From a checkpoint of a small transformer trained on Wikipedia: 14 heads of 64, biases.
MLP neurons of a small language model. Each row is named by its layer, matrix (down: output weights) and neuron, and shows model dimensions 613-676. Each number is 128 + 24 x the weight over its row's rms, rounded and kept within 0 to 255.
A block is one neuron, or neurons of one layer that tend to fire together. Before each block is what it responds to, as a language model described it from the Wikipedia text at the highest values.

Connecting words in physical descriptions of buildings, objects or insignia that lead into materials or features, such as with, made of, consists of.
L5.down384 [160 120 143 134 133  97 137 131 132 144 135 111  94 135 126 117 156 176  88 157 129 163 136 127 122  91 152 185 108 143 105 124  55 126 102 159 128 125 135 127 151 152 146 151 188 128 155 142 136 128  98 160 115 128 142  97 149  94 127 150 139 156 135 123]
L5.down443 [108 167  94 146 116 134  99 128 150 168 160  97 139 170 151  98 132 145  98 140  97 137 159 145 136 139 116 140  91 162 153 111 147 138 104 119 108 132 121  87 140 155 104  80 154 133 120 114 138 100 209 155 110 104 145  76 129 127 125 119  90 173 102 101]
L5.down1420 [121 169  85 127 118 122 126  85 120 118 132 100 175 131 113 155 118 129 129 126 115 115 130 106 178 122 148 132 102 140 119 131 114 144 137 153 145  95  96 101  95 116 130 154 165 186 131 118 166  90 150 127 101 136  96  94 149  93 157 124 119 108 100 128]
L5.down1719 [137 165 111 112 119 153 107 145 143 130 127 104 110 141 101 135 176 109  75 101 135 110 108 122 123 113  89  84 119 108 143 146 149 140 103 130 129 101 136 141 123 156 119 114 137 150 155 120 150 104 133  84 140 155 101 100 134 112 164 115 143 148 113 112]
L5.down1729 [129 111 138 128 125 159 112  93 187 109 146 143 152 108 125 136 141 115 140 148 116 112 184 115 139 117  95 118 103 133 128 120 136 144  75 126  86 141 105 104 119 125 147  98 146 141 124 110 142 145 137 121 128 129 118 115 118 160 109 120 144  88  85  75]
L5.down1978 [153 121  89 122 132 134  73 108 106 181 113 122 119 123 106 100 109 133 154 145 113 104 143  69 125 135  74 118 132 135 140  99 118 145 129  97 135 138 115 117 120 140 147 113 141 123 164 119 166 103 163 138 124 138 154 148 114 156 137 109 116 124 132 192]
L5.down2252 [148 121 119  97  78 118 105 114 120 181 117 137 146 124 154 143  95 121 136  90 199  98 138 134  97 125 129 119 122  88 162 155 113 136 127 116 186  80 132 122 122 141 131 125 115 156 125 129 173 136 142 169 154 183 111  74 155  80 133 141 118 127 115 132]
L5.down2427 [159 111 122 114  70 114 146 154 104 127 106 152 151  93 100  98 131 116 100 126 116 130 134 122 137 135 132 128 160  99 112 164 130 174 158 125 107 153 136 126 134 140 138 104 142 149 175 128 100 115 116 105 138 135 156 105 143 138 123 145 144 150 148 136]

Delimiters that close one item in a list, table row or quoted series: line breaks before "- " bullets, " | " cell separators, closing quotes, semicolons.
L4.down876 [120 107 145 156 114 164 143 172  91 153 155 108 161 120 100 125 148 129 164 169 114 144 132 150 144 127 164 163 137 120 146 119 142 141 166 113 136  93 151 144 126 104 135 152 138 123 136  96 128 132 123 139 129 128 137  94 134  89 101 141 156 135 110 111]
L4.down1560 [138 165 136 129 131 153 145 135 137 164 114 105 167  94 133 107 139 130 134 151  93 126 132 120  83 124 149 132 142 123 120 148 137 128 125 143 102  98 110 157 101 129 104 151 143 155 148 153 113 134 134 125 139 115  60 166 153 114 122 110 151 152  98 119]

Nouns, verbs and participles in descriptions of physical structure, materials or arrangement, e.g. stone, arch, arranged, placed, side; activations are weak and scattered.
L2.down786 [149 148 142 143 155 145 101 128  89 100  90 157 114 129 126 181 158 115 148 132 116 134 115 105 107 132 129 105 134 108 102 151 137 140 123  89 151 174 111 148 129 153 157  87 160 154  95 129 116 126 175 154 111 114 114  91  93 109 109 106  97 153 128 101]
L2.down826 [126 120 129 123 187  71 133 105 150 134 145 177 108 134  97 146 133 107 135 140  97  99 136 123 140 145 134 117 100 131 131 126 102  94 143 166 130 107 122 105 119 141 132  94  74 146 152 149  98 118 129 185 114 129 119 129 146 105 118 151 120 137 136 147]
L2.down2430 [118 132 147 158 119 142 124 121 106 131 154 109  95 129 192 114 106 172 147 100 119 124 108  75 145  98 144 165 128 125 134  79 136 101 128 125  92  98 140 115 116 107 155 102 151 138 167 180 132 128 154 162 143 103  98 126 115 137 126 154 107 110 127 146]
L2.down3060 [123 151 138  95 148 126  99 120 138 128 169  99 119 130 101  99 136 115 116  95 139  80 160 116 150 159 129 140 149 128 119 165 108 129 158 146  99 131 117  67 123 135 114  82 141  85 129 127 154  99 113 131 116 129 139 103 134 113 108  63 142 145 113 115]

Digits directly after a decimal point in tables of results and statistics, such as 235.0, 99.8%, 10.87 seconds, 4.5 L.
L2.down1258 [111 144 115  74 110 134 177 135 130 146 110  98 112  91 143 125 139 104 161 148 145 117 143 118 111 116  81 115 180 103 102 127 139  89  85 115 152 159  94 131 141 145 106  96 108 132 149 146  50 132 100 103 106 146 151 125 120 158 118  87 133 162 104 110]
L2.down1504 [ 80 135 114  91 103 147 178 125 121 140 142 173 152 106 161 162 116 138 121 145  98 130 126  92 106 147 114 140 178  79 156 135 137 119  96  93 136 159 127 126 122 121  98  80 131 129  75 138  71 111 125 134 129 143 162 129 154 125 108 109 159 152 137 105]
L2.down1993 [ 53 126  99 119  92 152 125  85 137 124 152 157 155  61 123 123 117 109  84 120  84 100 136 106 157 135 161 139 181 146 126 114 155 157 146 132 114 103  89 157 123 105  85 112 112 174 117 115  99 113 144  96 143 128 146 207 185 179 125 144  96 135 148 108]
L2.down3077 [118 141 112 110 144 131 133 177 129  89 123 130 138 127 150 160  81 128 107 126 100 118 139 117 152 109 159 128 127 125 172 139 176  98 109 144 112  82 113 118 103 106  82  95 101  85 104 115 113 132 150 124 116 144 192  66 143 106 139 164 121 135 131 104]

Newline tokens ending a line in structured list, table or results text, especially after a heading or entry name, e.g. athlete names, match scores, table rows.
L2.down829 [119 159 119  97 135 140 105 117 136 169  81 104 150 121 119 115 130 159 115 178 113 112 135 132 103 137  91 130 134 109 125 106 123 109  96 135 177 138  81  77 115 165 111 125 194 114 128  85 132 129 123 100 156 138  99 145 157 136  92 107 143 128 131  81]
L2.down1245 [118 187 110 127 146 135 102 106 123  98 104 106 141 109 149 139 131 115 141 152 157  77 146 114 113 149  87 169 121 118 100 129 124 153  79 138  68 146  76  77  94 132 157 129  96 120 131 140 104 149 111 143 118 124 112 129 144 124  98  84 145 152 145  74]
L2.down1292 [108 160 117 125 136 139 156 134 123 159 118 111 137 138 144 143 138 152 139 134 126  92 134 124 112 158  95 158  90 112 124 125 118  99  97 132  71 155 112  78  91 167 131 115 148 125 139 180 115 117 148 131 147 135 126  91 127  98 106 112 130 150 124 125]
L2.down2863 [100 156 127 125 129 154 151 114 127 126 142 125 140 109  97  90 155 142  98 147 121  78 131  71  85 142 136 139 129 117 129 150 139 122 161 100 105 187 129 100 137 151 151 140 159 110  71 161 105 138  84  85 116 169 149 129  99 131  93 131 139 101 134 122]

Fires on the verb or continuation right after a building or structure noun in architectural descriptions, such as faces, opened, has three, contained; weaker on possessive 's and similar tokens after other subject nouns.
L4.down1985 [192 190 134 150 112  95 160 131 155 147 121 145  71 142 104 155  41 136 155 137 103 132 122  99 144 106 144  95 148 121 136 120 141 165 167 166 126 134  94 165 152 146 164 113 113 150 152  98 143 141 136 140 119 128 133 180 164  94 105 140 134  96 168 148]
L4.down3276 [109 163 128 115 124 112 140  87 142 107 125 167 130 134  98 123 118  89 116 108 113 102 138 121 174 132  94 150 132 132  71 108 133 163 163 135 118 112 111 131 132 135 140 103 177 137 153 131 155 103 162 170 154 121 129 181 147  79 122 118 115 127  92 124]

Digits that continue a number after a decimal point, dash or table separator, such as 26.8, 12.7% and the 1 in a 4–1 score, mostly in stats tables.
L4.down1892 [156 156  91 189 120 122 109 131  92 165 104 118 193  97 146 116 113 126 126 138 121 161 112 127 179 111 149 145  95 114  95 137 129 132 137 158 123 144 108 121  83  94 113 121 109 106  50 153 166  78 149 105 158 137 126 131 149 164 107 120 115 136 141 118]
L4.down1948 [147 134 126 150 146 119 166 149  17 146 113 126 113 136 118 129 124 157 142  83  87 128 118  98 127 119 147 110 112 105 109 159  89 157 129 104 128 163  93 112 120 100 156 140 166 131  99 135 175 141 160 127 139 151 108 189 147 136 140 122  96 155 149 146]

Newline tokens ending one dash-bulleted list item when another item follows, e.g. filmography roles, track personnel, place or name lists.
L5.down990 [125 142 160 158  94 132 152 141 112 162 131 112 154 104 106 143 139 123 131 147 123 130 156 109 109 125 138 135 114 150 109 163 109 122 100 116 114 135 101 102 157 133 131 127 128 117  97 112 144 128 129  99 127 113 123 127 140 133 144  92  88 135 137 108]
L5.down1809 [164 113 253 137 131 122 122  80 184 137 131 156 130 148  59 141 118  90 106 104 101 150 134 104 102 116 130 118 151 112 112 122 145 180 102 109 117 124 124 110 113 118 149 121 129 123 135 161 148 123 150 113 144 166  93 137 122 157 103 147 163  79 156 124]
L5.down2025 [ 87 147 181 108 128 116 106 146  96  98 154  88 127 158 137 133 100 129 136 117 160 154 113 158 112 129 118 112 127 101 149 122 120 109 112 105 112   5  98 142 149 132 147 137 144 117  89 154 157 147 139 117 121 103 145 153 124 126 145 124 127 122 128 129]
L5.down2464 [141 135  98 138 124 162 110 132  99  98 176 128 146 121 100 112  96  75 111 151 116 121 110 159 131 127 133 102 101 151 137 119 147 112 166 150  88  74  98 122  94 150 111  98 118 106 134 108 151 163 185 112 145  95  93 158 113 131 116 132 126 135 156 122]
L5.down2593 [170 151 144 169  89 127 125 145 117 140 142 130 117 156 121 133 182 143 158 136 113 163 181 116 156 106 105 103 123 107 137 110 138 124 151 110 100 111 131 113 118 154 106 128 100 141 130 178 139 125 137 139  99 125 205 113 116 110 119  89 150 109 101 148]
L5.down2857 [172 115  87 172 145 130  77 162 144 119 101  86 115 134 120 137 143  79 139 113 132  92  96 144 115 141 130 113 116 143  91 106 131  94 123 146  91  95  93 119 126 115 127  71 103 131  88 148 165 133 129  96 116 109 125 178 111 172 129  98 156 136 152 104]
L5.down3267 [102 134  97 158 126 160 110 164 108 179 148 108 136 127 175 147 140  88 162 117 135 134 122 136 125 141 128 117 125 119 116 166 109 135 135 159  92  49 100 129 118 111 127 111 140 132 118 143 141 138 138 120 118  66 136 147 116 109 140 148 128 124 103  90]
L5.down3437 [133 139 127 128 123 142 133 133  94 129 135 126 136  86 153 137 144  91 137 123 153 121  95 148 143  83 120 132 189  85 119 117 174 149 137 165 156 149 135  99 135 101 107 148 119 146 121 137 170 152 128 101 111 128  78 115 116 111  87 120 118 124 125 149]

Digit tokens completing a number, mostly the fractional part after a decimal point in tables and statistics, such as 1.27, 23.38%, 7–5.
L5.down575 [145 159 121 109  94  96 129 159  80 133 113  71 135 124 133  96 146 138 113 112  96 138 120 136 117 114  99 127  58 127 152 113  76 165 124 118 129 122 112 128 105 135 149 158 170 122 132  95 125 118 165 124  98 147 140 106 100 145 133 153 149 136 132 152]
L5.down741 [183  97 106 100 125 128 104 122  90 112 142 118 165 141 142  86 123 155 155 120 122 171 127 158 153 122 126  76 147 158 146 103  91 149 161 171 123 116 159 185 115 119 175 144 106  98 115 142 124 174 115 134 128 105 118 157 107 131 110 144 166 119  80 153]
L5.down2373 [120 174 120 145 116 154 132 128 159 157 119 139  84 115 115 141 151 136 125 134 122 141 137 135  94 159 127 116 127 109 106 130 125 150 150 145 137 125 190 154 134 128 108 140 174  87 184 133 114 150 135 141 160 131 131 142 133 123 140 113 146 144 146 111]
L5.down2576 [127 154 155 139 144 120 124 116 134 113  82  58 111 135 117 110 152 122 126 158 114 114 157 110 111 163 121 130 104 150  95  93 118 190 136 117 152  66 151 106 136 175 126  93 145 114 110 169 147 167 139 111 114 148 136 141 143 123  98 146 116 145 148 114]
L5.down2669 [159  62 124 110 146  99 111 134 151 157 142 116  93 112 153 134 149  98  82 162 150 135 127 130 125 108 129 122 120 111 120 167 100 123 116 141 124 120 127 159 110 120  68 123 148 120 145 103 125 116 107 164 119 146 136 148  84 126  96 104 133 137  92 101]
L5.down2692 [149 153 137  95 118 130 182 133 128  91  94 112 124 129 192 135 109 143 143 181 154 109 133 144 105  96 178 121 133 119 124 109 154 177 104 114 147 130 105 178 157 180 164 107 136 114 114 148 130 157 124 110 152 122 106 135 116 116  93 115 117 107 134 123]
L5.down3102 [122 122 187 149 180  89 139 104 127 141 133 176  98 134 121 125 163 118 116 126  95 129 128 121 122 142 144  74 110 148 110 167 131 124 140 125 170 125 123  94 112 178 127 114 149 127 102 131 115  80 141  98 110 129 131 114 125 188 146 127 126 109 100 119]
L5.down3448 [145 114 133 122  85 154 170 148 117 147 103 141 123 117  73 122 106 139 105 115 142 158 109 116 144 126 106 142 146 118  97 145 127 156 155 110 112  94 152 116 148 152 127 162 102 150 116 128 125 160 101 115 170 148 148 110 135 100 106  86 148 118 135 122]